config.yaml
d_mlp: 1152
rope_fraction: 0.25
qk_norm: false
attn_scale: 0.125
parallel_block: true
init: "uniform"
init_std_o: 0.0439
init_std_down: 0.0179
schedule: "wsd"
steps: 4265
dataset: "wikipedia_en"
MLP neurons of a small language model. Each row is named by its layer, matrix (up: input weights; down: output weights) and neuron, and shows model dimensions 96-159. Each number is 128 + 32 x the weight over its row's rms, rounded and kept within 0 to 255.
After each neuron's rows, "fires on" lists the tokens most often at its 100 highest values on Wikipedia text that the model never trained on.

L2.up785 [ 95 166  81 156  96 103 144 122 119 110 127 175 144  85 116 132 133 112 134 126 143  36 133 138  99 135 111  58  98 113 164 123 161  99 171 116 121 126  94  91 104 107 168 120 169 137 107 143  70  93 119 157 123 104 115 150 115  95 134 136 133 125  79 144]
L2.down785 [ 67 157 136 121 126 137 121 148 119 197 165 106 100 105 101 164 173  65 154 111 133  85 103  73 142 124 118 150 123 142 143 152  81  73 116 118 176 162 147  78 117 151 179 163 142 140 128 120  91 107 151  72  81 139 133  85 172 149 105 120  98 128  95 197]
fires on: " \"", " such", " working", "ing", " living", "urn"

L2.up269 [117 101 182 180 169  62 128 134 109 147 125 160 146 160  86 151  79 168 139 143 145 131  95 160 117 115  90 103 158 110 125 100 134  85 107 124 160 164 147 137  71 118 128 167  84  84 110 146 168 125 113 135 109 113  92 150 220 132 113  82 129 151 166 115]
L2.down269 [ 77 145 103 121 180 100 153  97 136 157 150 173 122 129 140 131 126  93 155 155 193 160 142 104 143  57 180 106 137  57 110 174 135 116 112 137  56 106 129 110 155 135 124  73 159 145 157 108 148  96  72  98 179  95 155 103 124  96 122 103 132 130 110 149]
fires on: "ing", " at", " up", " Che", " home", "ro"

L2.up881 [126 131 101 103 121 129 160 106 160 104 134 123 187 188 131 109 186 102  76 124 102 166 115 112 151 151  65  86 155  91 128 122  70  82  98 167 170  89 182 103 164 148 178 174  88 153 157 153 104 153 118  98 176 198 167 136 154 107 172 108 163  72  98 158]
L2.down881 [124  92 135 213 135 183 132 148 138 147 129  78 192 110 155 131 145 110 124 103 140 100 146 125  82 147 145 134 173 124  93 118  99 145 185 158  70 104 132 104 116 120  73 158 146 138 103  73 148  90  97 130 153 115 107  98 159 139 143 160 194 158 107 158]
fires on: " main", " as", " such", " of", " now", " municip"

L2.up327 [135 146 121 116 121 112  95 148 191 152 133 170 114 145 163 114 183 104 110 113  97 174 141 170 137 122  98 157 120 181 140 146  82 131 123 115 120 138  86 121 131 116 155  84 231 118 120 163 141  84  71 136 103 151  94 139  84  63 121 119 110 194 117 132]
L2.down327 [106 174  99 180 131 129 121  99 155 178  35 178 100 148  60  65 136 108 152 108 154 121 112  96  88 145 108  58 139  83 187  90 135 131 124 184 122 169 131 129 126 153 107 148  84 125 155 145 145 155 132 185 105  78 121 160 110 133 107 160 143 130 198  65]
fires on: " there", " ", " under", " vers", " =\n\n", " elect"

L2.up622 [130 118 120 120 143 127 109 146 121 111  97 110 145 113 152 171 124 117 124 141 157 134  99 112 130 101  82 124 155 182 143  56 129 136  72  75 143  94 111 161 138 103 179 121  51 233 163  65 181 111 116 130 166  67 108 214  75 154 139 109 145 143 138 126]
L2.down622 [146 158 124 114 124 149 111 155 189 109 165 166 155 109  70 153 149 133 145 144 112 172 167 204 198 113 134  91 142  69 140 140  68 187 137 145 121 117  74 150 119 108  82 193 111 100 165 151  92  92 106 112  79 144 121  79 120 146 174 122 120 159  99 105]
fires on: " ear", " sc", " sub", " Con", " Sc"

L2.up534 [125 125  88 154 117 156  91 149 115  77 143 115 173 115  82 133 156 124 172 146 142  84  93 130  57 191 101 170 158 110 134 107  44 128 115 110 129 121 140 164 131 129 140  92 125 122 146 161 122 109 181 134 165 120  86 138 156 149 123 150 195  92 164  88]
L2.down534 [153 156 143 115 128 137  62 151 144 177  75 137  86  62 135 139 109  99 122 179  89 152 159 212 139 143 141 143 137  83 160 191 170 145 122 169 103 106 109 125 134 126 132 147 133  96 112 187  59 103 126  97  62 136 133 134 160 103 122 140 144 158  94 164]
fires on: "197", "m", " Preceded", " place", " water"

L2.up24 [119  96  99 124 122  67  71  89 165  68  54 147 100 156 178 137  95 163 138  56 112 140 153 124 108 149 142 132 158 111 107  77 157 118 163 146 166 107  95 127 143 120 126  94 117 132 174 128 114 124 149 135 180 163 125 125  99 181  98 151  94 119 131 100]
L2.down24 [117 136 115 107  47 152  99 119 111 161 110  63 101  37 107 132  84 111  83 136 114 140 101  84  92 130  78 130 134 114 204  96 142 123 123 100 159 166  86  91 117 157 141 168 149 114  53 113 146 108 141 144  95 129 147 156 151 137 165 161  91 134 101 128]
fires on: "198", "s", "-l", "ories", " language", " sp"

L2.up446 [118  86 100 174 157 137 156 142 126 114 114 194 118  95 129 178 113 141 109 143 126 141 114  76 128 160 135 131 152  88 165  63 164 167 128 129  72  96 150 110 126 134 141 144 132  50 134  90 126  88 172 125 135  93 152 183 149 184 155 107  95 125 142 122]
L2.down446 [112  75 170 178 131 114  47 122 134 140 165 123  48 190 139 121 147 111 170  76 207 150 117 131 170 149 108 113 189  99 162 170  84 118  72 151  59 123 123 173  92 114 107 135 150  31 115 158 119 136 121  85 132  95 129 177 117 156 168 138 126  77 118 126]
fires on: ":", " including", " Des", " o", "es"

L2.up352 [127  83 136 139 157 133 190 140 142 153  78 137 115 177 128 123  76  87 122 179 130 128  70 162 134 200 160 146 103 163 201  95  78 172  99 112 179 158 105 135 131 126 130 141 120 146 199 142 127  58 154 103  90  88 116 165  90 121  97  89 169 132  76 163]
L2.down352 [ 85 113 134 125 104 129 111 131 111 196 129 137 142 172 155 147  89 134  88 134  85 196 121  98  70  87 141 130 124 144 157 157 173 165 148  96 141 167  71  44 112 107 128 120  91 153 156 153 147 124 182 104 138  89 132 117 133 143 118 101 135  73  37 160]
fires on: " head", "St", " Red", " left", " right", " St"

L2.up974 [ 89  98 120 159 167 119 137 125  73  66 150 105 181 141 116 136 155  89 161  88 119 114 168 137 137 154 162  91 133 144 128 124 149 126  84 136  85 133 149 101 139  86 135 117 164 126 160 112 159  94  98 174 152  97 108  84 168 109 112 138 115  90 218 170]
L2.down974 [131 123 118  90 126 161 183 111 178  95 138 127 150 130 159 108 136  95 158 151 134 118 109  96 113  65 121 111 142  89 130 149 129 121 108 103  94 172 147 144  75 184 154  89  78 118 108 147 122 166  91 104 137 126 152 154 122 112 106 108 140 132 161  66]
fires on: "eg", "per", " camp", " Pol", "ber", "els"

L2.up780 [145 131  82 183 122 102 157 121 153 116 140  93 151 123  96  94  52 124  90 110 188 115 102 151 154 122 129 171 100  93 140 128 151  74 183  80 111 177 110 110 139 116  96 133  94 101 158 131 146 147 115 173  78 165 122 192 135  82 145 107 145 147 117 224]
L2.down780 [ 96 130 143 121  86 120 102 125 134 128 160 119 104 188 132  70 169 161 227 104  71 188 176 104 113 106 123  76 138 122 139 145 138 173 143 137 109  87 102 157 113 189 109 145 146 133 116 122 136 116 103 141 119 126 132  93 142 156 109 137  79 112 134 115]
fires on: " only", " of", " made", "',", " first", " as"